Weights of a small transformer language model.
Size: 13 layers, width 256, 4 heads of 64, vocabulary 8192, 14.6M parameters.
Architecture: no biases in attention or MLP, untied embeddings.
Training: a variant of Muon for these matrices, 196M tokens, 5892 steps.
MLP neurons of a small language model. Each row is named by its layer, matrix (down: output weights) and neuron, and shows model dimensions 32-127. Each number is 128 + 32 x the weight over its row's rms, rounded and kept within 0 to 255. Numbers have three digits each. A neuron's up and down rows have the sign that makes its largest values positive.
After each neuron's rows, "fires before" lists the tokens most often just after its 100 highest values on Wikipedia text that the model never trained on. A number after a token or word is its count.

L7.down181:140134118073147169189100098111097090125075130141137136190162131143147135116068117156134150119134085107152092102101080144158123143129079164119155145110165119180142075155142114122161136120110154140134085121138116135095201121154131113135087156153135118137097114123118188157123132136144145102
fires before: " the" 41, " a" 11

L3.down331:089106094177178073079147090102123076124139144152099130205145158104088151121188157111076138145141212111164085128122113105098099199128175125212154184093078082108177175164128156131085130148089084169155120135110149056173126133109094133117129142147138107145110134120069114127125117127134119118
fires before: "s" 65

L10.down174:126134090117113149151095124140141103142128146172124157136149108059106096160127082151156061164099151156134116082125119133097177152085165108065098150131103101104124205134136109102123051054148132097092126113164084144117135118131131113150147114087158081103128137059125138124144061133178136125
fires before: " |" 23, "," 17, "^" 7, " [" 4

L9.down169:149153119132144154119153205068127197097102184113038100110109118185124104122119095101091049165072112167114116130151152146179080084102171108094097131140177081107121120148146159149128180141174126147148071162128153101125076083140157149168147147141081167148160100108135133072102129087098131151
fires before: "  " 45, " /" 6, " size" 4, "er" 4

L8.down521:123048117117080127110113118122177129107135139137154139170129080116155075147148126088095084165125130121127107103108152133184128109137152120134117189102116117101166073139110156128159126133111162138142145130139114152128142185090157102105100018148139130137148165206117110186133128094079118133
fires before: "=" 35, "In" 7, "\n\n" 6, "." 6, "The" 5

L8.down23:039146191160105085136146115123183156161149170143091125154084158105147136200106138105159191077135112075184184158131172144084148105107135092121110095111157126108126173124106154159132106125149064053167170092110125149141144127130115060120035081136142128180166151082136084156111131149095118151
fires before: " |" 49, "x" 5, "ona" 4

L9.down86:098212059115110131134123097172063193158218110102094157109149157152154174166120076136104134096092094148082120124086066107089133113154134137104127111133116109141042100080125115177172072103100173160149057126113131150104101168130134107115129155103149113123100165097131131155126092087057101156
fires before: "d" 39, "s" 10, "ed" 9, "ing" 7, ":" 5

L8.down433:124185065154098116114115097074128136178131132141172130123083180116141135156106136147050138063096097078120168175127174111100178145113113052125069091069160151101095117131149123159101094162186114122112123105156076140092087133144183121142149168101091166135106156129189076100141159150167052161
fires before: " |" 45, " Votes" 12, " (" 8, "%" 5

L3.down473:139194097129159107131138115153163105149106116113162073111134089122122129121101124164109163070076139144102135138089165106143188106139102150126092127064100150155152174153125121111167154188154107098153085164173118172121164147092112162157107071059172084131078146149114136159054102142115151128
fires before: "=" 54, "\n" 21, "\n\n" 17

L7.down434:047151136157186080159152098125127142103088167109155079092124121109149066155152148136117155217192129071135144122086120154134124105089087131091104140099134149126171120112157136096152100105162124137129126072145131126106161096099112123153143078126122112107137135065127128138146136120147140098
fires before: "-" 96

L8.down452:120129141153084129079136123110135155131100134136140156133137086129152072120147123123136156117074109124110140146122091145152134141112147118160125125140103144096105070117126092035103172086127139137134093148134155117139127196117157133129130109103104130145142134124126117148100093150187141113
fires before: "=" 47, "In" 7, "The" 4

L10.down682:121166135132089125085156141122107185131122127145142135089102082088157106061122095097081128145072119108113146157152122125129100086148060171162081145108152117135134099132123157109111144148102103086098083096104124184105128158107084117133142140103100122103147138100137170058156116138076053173
fires before: "," 64, " he" 5, " the" 4

L10.down512:124190134107161149117179158118157160108091141183122135107155147101187142090159113111123127134117140142160118155118086112128118117141161159124070113137183093124136105153125182089122131131163149106058130124080136124122107152130096147155121148178121146115118179159187131124174086058137163135
fires before: "." 53

L4.down224:150116122167106110111094194149123109187148151126154135099120115120109129165161121095086116140109144131138208104088101134131147071146143150100089175103106089112125087148127148095141070136090159081149224183131150104111115088117105109097135097138111195100170160114178137104097089135119124152
fires before: " |" 41, "°" 10, "-" 8, ")" 4

L7.down474:214107092125124126115104078109177112150118136163107131156164150080115152170086124072086169130117108103103133105077072136144175148133121119181143151128124118153183118073195166106089118101068145109148142121178128167067151075159166071147157196152132071090154111119070144133175140180129173140
fires before: " |" 23, "." 22, "ves" 6, ":" 5

L4.down305:141129200110144173059103122159073057146082078118117084150118093104152127160132070111155156105102087140096066093160053127101181191136143071149140115107107180097137169156136077150142149066124138110139065126086135149141126166106153116113150142099104151148081158114077102107133099087225121055
fires before: "=" 75, ")" 4

L7.down178:135170118092103092142112161118153138182148139124172116094099154075134147081128149164151188121075158126087095151113085152144080136126077186102143109107203146176123119153130208147143134152133158091120146131116014137129136161178063157111098160171123070103115109176076121068118174084120127133
fires before: "\n\n" 31, " He" 12, ":" 5, " brother" 4

L4.down444:141120166115136134113110117097146174154086114117134149129051130164145121181151165090115129147088151129094124099146088152193095112096100198101146120143134109157059082138122074155189139126109118119157148095200122151099163165122117123104129117090080082101116180152082136162116117229177117197
fires before: " |" 36, ":" 13, ";" 8, ")" 4

L9.down646:129139126105146158146108136079116091084139139102068110136106092186143158142148146137126119125137107123134180138129174164163175115110145155109138117168075120168125126104148180052188093105146138130098126156125139103195120120100118145176122176094159196118091140091152171154100203117236094233
fires before: " (" 35, ")" 15, "00" 4

L3.down432:156044118173116111134174145094136161165127101166064114136149148147099083097106047129148086061096136187101118149135054106113090125108164098177093127141143128150117114150148163108161123059116176128167090219141108088142073126142149123114142124129159135127099130078171116122101116160133176167
fires before: " |" 34, "\n\n" 30, "=" 6, ":" 6, "s" 5

L10.down590:116101133166134062091121123115173115080122116143132096141106139126117145150137095121113114137109181162154123192142108166168112112094160104116130131126177150109163107125130114134142186111191132147157184162106148065126134144164188129220070156105147107061104143160067119153112144135096120135
fires before: " |" 54, "," 10, "N" 6

L9.down273:119125085096158162137175100169144143108175178144111159180124108083162154149152156160115170141095158185120169159165055120101135161104160089121103052131184113086098134138103132114138103109143079169116153131113090179170120154161109094189142151060138143111160096186168115187121161157040160151
fires before: "," 56, " to" 5, " 2015" 4

L7.down46:106114153153110149076133155138101096141120151105145135126111179138106156123127148152084128128105094153094114155061160109176097144109073101098167114131168117148174178116135143123146121140105099127102101112106115153171108176127117104107122074138133019131137112132112132093096151132054156097
fires before: " as" 28, "|" 17, " that" 6, " to" 6, "ing" 4

L4.down139:149151130180123102144112114121083150109199135108179082130107157090126115086084148080147125160176132122146123161145164146138200203136124101108129181103125171104214174156144158060141142112100157119098154104146123104109111229142103138102133116099125121107115084106083124123118141128148070107
fires before: " the" 17, " a" 13, " \"" 13, " as" 8

L7.down196:078116099120164163154130165171162111066126145082150089121236125129106147092102147141192112098106124122097122146180141188146120098179159140139185168135182097123149133047117148154104172140128162111123069124168098102137112083139107182124145136157143153095110176083113097138167094137151146149
fires before: " |" 21, "\n" 13, " —" 9, "  " 7, "|" 4

L8.down611:123126141098099130142092160178158111144123087090142157087098172156095148176147153117137120130101137113118069111109087169134167106151154137164123105130109146162164108156213138125158172171130093173127119201176133134131148143176118121121186071126162122138089097136081108180115092123168155124
fires before: "=" 38, "The" 6, "In" 6

L8.down522:100136132120120082113086240126106116116126173137134122129119116151188114093127165130114117177129146102150104141124049117171073101151100132131115142139074155145175129145098160161140124126121147106153088104160080094097104108071110134174070110112128161133082132107138080152070143153102097136
fires before: " that" 25, " the" 20, " to" 10

L9.down452:116155131152124075111094121120140146117128093105083153189126133084134129095120168102131120090131119104077118118139115091157084139117072186089103132139160170110192096165139155138138163061140066111101082130163118162165135193127102154107126095120107113099106163146106148103108124169174114146
fires before: " =" 15, "=" 14, " life" 10, " and" 9, "ion" 6, " also" 4

L4.down467:144127114113155152177081119093147181176105111157115055187209141093112110139145066196132138146140104088165096107105109167153116124077191127161167137145152156098153142152080098134157073119173102117164127171150130069147140108091176176148094142157109138156146065116181110168097145098125078163
fires before: "s" 66, "," 5

L10.down244:141167087115153107136156103098105145167142190144164074069133149124103175133181087065132137095170154144161109161085133166164103169122100138125124135120133102095141068123144040106149114174190130133112114113103174126113105133140123111105160185113112173133101091109107184070155119181103138152
fires before: "-" 86

L9.down237:112058142159121199156060154109133155140146097114131168131086136156117164130091086169118166159130135184083171154124129147118120093124184128155122146103140164080111093089135136104107105163100133138136110127102124140123131148126130171078166096046132135169119138094121097136120144136126147145
fires before: "|" 53

L8.down311:094093132120088099128113151109103099213073097069178142153192069082166103159124141113108151097145150132186107073139142128174090138146104094091123122127159102178097116108124151209074207166126068132066130108100120164158118182131150177168138137110110186131138128111129143107116167072180118141
fires before: " the" 41, " his" 7, " these" 7, "ble" 4

L7.down542:055123150130177121085086083115140152102193111143142123133114099106117146140158116160129145158145159103127134168174082125181157133170113155117137126132093127138189105102151168153111123086159127149082134189074146110128148091106116123133142084154103115140121135090127145130153169165125043093
fires before: "-" 100

L8.down411:120081128130131121128121142120138084114135168104152124159110142102114136169152145112117142134126135107099127135119104109216129130133104085097108106130131125143124154116145130140142138136137136170118138146093107114118154137105171145147094116096059130088140157132138134125101140113128154131
fires before: "=" 49, "In" 7, "The" 6, "|" 4

L7.down643:143147059117169143137098107111139107123090128162101089160152102117163074109075100138073164176132148105113194191130161157166145094184119085134124149118161137119116175087133122158116166129089103118150116105112094120153066196141171132077133129142193130104090153084169115153136163151081080107
fires before: " the" 59

L3.down427:101055152164106084151147110151119136142129106203122146098132154121064132086145155134157103098085170156142108147122150097179181231182099110068109166107126178173125120113060091123138126179150086098132162080136111150105150160151138153146154112119127129214125107185117083131067147148085125160
fires before: " as" 25, " in" 15, " the" 6, " at" 5, " for" 5, " with" 4

L9.down85:178137081070109139050067071139111106186130116114121138127117099121096110135139167081121115116116138072117142150078068086122151102075153167167098143165070122135149083126097144136093099123158162144092114164140148235147110158108166101113139155083099129140106109126147203097154136092153110085
fires before: " |" 47, "." 39, "\n" 4, "," 4

L10.down422:108143126121106107169185100118119112159154172149184154083089124115145186101148203111131086141152078165127144195121155160153114136079127150122116130171083154096139166119171147150127155008147039107161128101125109131058136115047162169127168097186175135108153099069119104117098130154124112138
fires before: " of" 32, "S" 16, " for" 9, " W" 7, " L" 6, "C" 4

L9.down603:117165127141189133100122071148102088192153173168127117114124096176150132147135170141099096083159131161047157143179147129193076110149122077092123147116101144112124127125184144109120127126090145114174108110127124093118082134116156141141096062113146042133113182149154099098090141151121118068
fires before: "s" 42, " to" 8, " the" 4

L9.down416:099105105151078127119095151144145162154126178169166115157152078156098139172111080092112128082152137169064130123160142127138170103154189168136156133095125158160161171074100156178107097107224117110143067137125132183158139127182118146110123100166130146141152133128079169164121133144116092156
fires before: "|" 62, "-" 33, "up" 4

L10.down151:137114109080138064090151127107127115143186127088167124108093090162147154135158079113167146135090157160138151133148123120184118167157161098140163136193076129182140061106142119122088193114172127095116142097136141080088097132149132189182122190168110166133144114139139140104136126118201115089
fires before: "-" 88, "|" 4

L9.down3:088082096091123121128121146071091143100086180105112142145130113125083094121099154093098115099146113202129144104133066165117148131091139179122111156138209129170139046115139129140102126077166108111115097100095053122146213199112160130148133149121122179115193117118093133159156097170100140120
fires before: "–" 32, " to" 13, ")" 12, " –" 8, " -" 5

L10.down36:084084096106135130138135107103135157144152093132153136124128118119134091119128101094137169151100144146081116100145117138154140174065194050146165070141096137092156053091093159122126122127129143122141126154171079076169159154093131182137081137201207168183147120143110101139094116138144157119
fires before: "|" 79, "–" 19

L4.down177:099077119114137068152129113131124175192146109173084107081100209187139095098144175130073106141154123147173134136182137129135086101132122113122133163136174100131204128087153085134131151102128135116119073089101142094120103154135122113113101077167115140152139200084119121105122106134107111119
fires before: " the" 19, " by" 12, " to" 11, " a" 7, " him" 4

L7.down419:064124096193134130084113115087082105136152217111132085153177152046143124145122114128111175082114104143128121115130135091185122085101084108170142145074108169130126108077067167144157210152153095113129096146178176171098098150120099116135105095168140182110160137180118158110105159133089156146
fires before: " the" 50, "=" 8, " these" 6, " his" 4, " its" 4

L9.down504:107144127072111161123102131138103107119084095110082160132097088141128105174157126123087149112100103112144108127138101152152126139143159045181148080055152142118170119163152133122144172105175126136116140116106144125069184086134115125113123174136132085092152167160081166200133125115122096129
fires before: "s" 34, "t" 6, "er" 6, " of" 5, "d" 4

L10.down368:126123136084153152142090086147089119178147133096145128129095089098128141159165143151138136162131193146149100217129071136108113159157094143129098113155085183138108085117156065120141107131175149152102118147083092169154123192157086105107129114142104145111113148193133183126179162095113142146
fires before: "." 63

L8.down238:125124113101120195135115152123136181140124072138077107128143172186079097133079170128142108127117163068059153119160114087100130046103088113062119090073104123143145083143158131124126135186088065156115084136173176151095128121189116115049189091108127141090140139147146142131126138156150102062
fires before: "=" 35, "In" 9, "The" 7

L10.down565:095118176123126099133090085144149049126091096154104194142091120138137098104088101128171095137107055075091086083096129080148083126144105089124061105124176128104119123122104140113117123158138099115052085126141173130129096119094097154047134158081163142145081145131101108108152133141161120127
fires before: " the" 40, " a" 6, " an" 5

L8.down402:167109140142087090126183143108176151132146164112135113117172109076134161117134099080118173072124124102099143156127120061135152158119163172123085179174147104165133067104134156171120130118146119113141130047141121122179139203126161107061157127120096163178131146151101203112196107125105094113
fires before: "," 37, " |" 19

L8.down436:101164122119198109123113123096101155145110125187189087153123086051130157161118105103122122085111118127112097108137210162115087149141120086124150175107102112120105088093169106110099159118164108144116100152041059093148167111112124198073118130149132103153172112187133171118099163105089127157
fires before: "-" 62, "|" 20

L8.down247:092165128182098130077138138108149072178176089119095169122131159131089173096092112176069139137165163087137137144114093119196099143126104142106083201154150128121094161141172215042182136183147104101145156215163139146165061174080129095086139165110191127153090135115091135132112120153133134147
fires before: " the" 49, " these" 6, " its" 4

L7.down616:113127141117135142083116084135108125124146142126124091176097114171166119158204166145115149132083140112183182176128145129149138109097185116158167059173143179125101118145132162125146181102081086150070157143095146109099176128121104123160164147120122131135083149129132210135143113091091095121
fires before: " |" 51, ")" 4

L3.down297:108123163128144090194133150047125152112171181159204129169158140091064115184094141104119091202127142124144159130124105087207128086139098129111131173147210166106098145111153187148159100115142078095124170131118168093117131176184144117140079131154109102099116161113148098088106150114135104127
fires before: "," 46, "." 10, " he" 6, " are" 4

L10.down384:083109114173152078110122155136093154123132165121076108065139074081190152135139120132145236139205150138100113075136128125056149143137163177130151074107142160149119149111152129103118131088077147184106083137106117111160077140168149150070136119141099143055114088121205157108096128123120142140
fires before: "ed" 24, "ion" 12, "e" 7, "ible" 4, "ia" 4

L7.down700:113119127142118099128119119110128177173143103197101167098104186118129133121165174134093064061102182172152097075101121129173194124102102119088109129115094111149183120104143103208109139127186124146163125127114144125141144159180109169171091131128106113128149071133148065172121102130113098146
fires before: " in" 19, " at" 11, " with" 9, "=" 8, " as" 7

L9.down45:120166060133120115109173160077084163144071123129131181122078106142065119075138071105103085146076168147069125152163120086168141122181100150126125161103161119153082080131158104128138081109125108078101085090150112137168139110116073119164162145128101146085169092159107153060112163109075046123
fires before: "," 19, " he" 17, " the" 13, " it" 5

L10.down697:160157166090057164089143096105096106083127187119130152152171164176164145157123127053106174146115103123128128054121124135139112111097143149124130128145132151130107148116045135132170115166181121113101164143167122161093162137111141106135159085089143134153128144093101101099152186183081157158
fires before: " |" 34, "=" 21, "ion" 4, " that" 4

L10.down702:117101121158136143097069104130164116202197180086169138139110121180114118177078107187150079079129088139116149142178119120093118144089144094070128114153122125104107100151152114116128098179093163156099139067108124100128144121067179137159120101163127113134138157145120139132192150111084112131
fires before: "y" 37, "s" 11, "ies" 10, "ied" 6

L7.down425:121111103031110123116081123059125135112123142095143107190134107146091102090103132093126125145139099118159114068125162101164098115095141141149118134107103156143125080168170157090136135146151147136140124139191143119134163155128114112093152050128174147120147119154083117158152100158148128146
fires before: "=" 38, "In" 14, "The" 7

L4.down475:144101103114142100120109055137156111138128097117144043113101092122143027086213107099139083100145118140147140178102127129144116127046111103097162100112117162122148101114100116109152110098179221147125106157144131146129110065109123170134111064132093132117106183164088160129163142112159118140
fires before: "=" 42, "|" 9

L10.down421:184122097118212128082122135113135083160087167110116115127137130174183077129141150126099115125160176143082089139112157076172088123111114134167146074189193118086141141174140106096148125108181150083190123162160143101129083169137158150114100127181128049139155097149151099200086115144124123151
fires before: "\n" 42, " +" 15, "  " 9

L10.down24:175150080137184142116134120120065148084127167118152143098169139075141201091149066082154147096143109151107099255133111147153090150193141073134103130153109077121199162190170092104170107098123127081101190122159051136100135116120147132100158128126042151129139166139133183143145152113086109200
fires before: " of" 46, " that" 6, " and" 6, " for" 4, "s" 4

L10.down528:139160093140141157153165059158136104146187084184149144125129154101132118141142076072176110130063149108122107138144125095186107102119164046104103244125124108132163116112166141162133110104104087107186096157144175115173052159130100070155152185098129150085161087172088116103149108126091168115
fires before: "-" 98

L8.down13:153143095125093109107062135137153138146151185159067067156092195132123212113143100119105138132143127116136086127096139106130056157191112165113165145132136109118079124134144135164085077104154064130170165090115069178124137177136143127113105101176118094171177119105173155142120133139084160105
fires before: "|" 67

L8.down231:146096141100118162124121123143137126121155139130100095161125113114100137081107154164155125127149145113092105150092120138112210151087151180096119104162115125125127109171135083123176173157122125137109117152130139114130138124092125146142149128119149090090130093102122123118108145173133111137
fires before: "=" 37, "In" 8, "The" 5

L3.down483:166150173127123205169115140132149063112127160114066163061177098144090109132169174070093127148148125083117099081082074134126141100128096086088109101101150098064132152114185129108089125141148141086143093158132121091148166156141177113117137133175148136082112083140170066138076126190131128103
fires before: "\n\n" 27, "=" 20, " a" 9, " an" 8

L9.down589:111100109117123085152121116083144113085086159159056154162146124099085138091081127120118142115141161093112099178129124139116151151083129156170132204189175144072158133091134125135098145169144067076143153141101108101146121131120174171150140090143156087131116090139096115148023112053145161127
fires before: " |" 54, "." 34, "|" 5

L7.down545:108105112131115164164127117065153141144143150108102163134149120143085114064112154109083053175153148154131127120092129143118111149130107162118085097130060132137102076111124203128138133159148121174142150146115182169117167182149107169090149094104153185096162113145057148187135183121131137151
fires before: "." 20, "," 17, " in" 11, " and" 5, " as" 4, " to" 4

L8.down206:139111181095103084140134156069186149143082085130062096149158114170135125123141073145108112056147145122116117170168139154134103096117085173124094154087113099088141134108114117160157096080140149111162118101064137103129119116163113104136095106088092112143161102123210170101117123101118159150
fires before: " |" 28, "=" 7, "%" 7, ":" 5, " life" 4

L10.down664:159117123085090125064113139152116111176145134165119168190152101128099101146082108151077095117140085141139098195100091142161134138165115189155171145136127179197127176127108127158133179191079187123073159139101092151118124077152117178119108178135137197067154139076146096152147120124097121142
fires before: "d" 52, "s" 13, "ing" 6, "ed" 4

L10.down76:122101105092092162096156172134128126159129164187121116146151128130141115146158179096102130083172155140184056105103082116191133129154098140086195156201119159118100153134114154156156081086160176144142137174087118106147137140039086094165161101140119136141115091072169101099118121125165125201
fires before: "=" 72, "\n\n" 19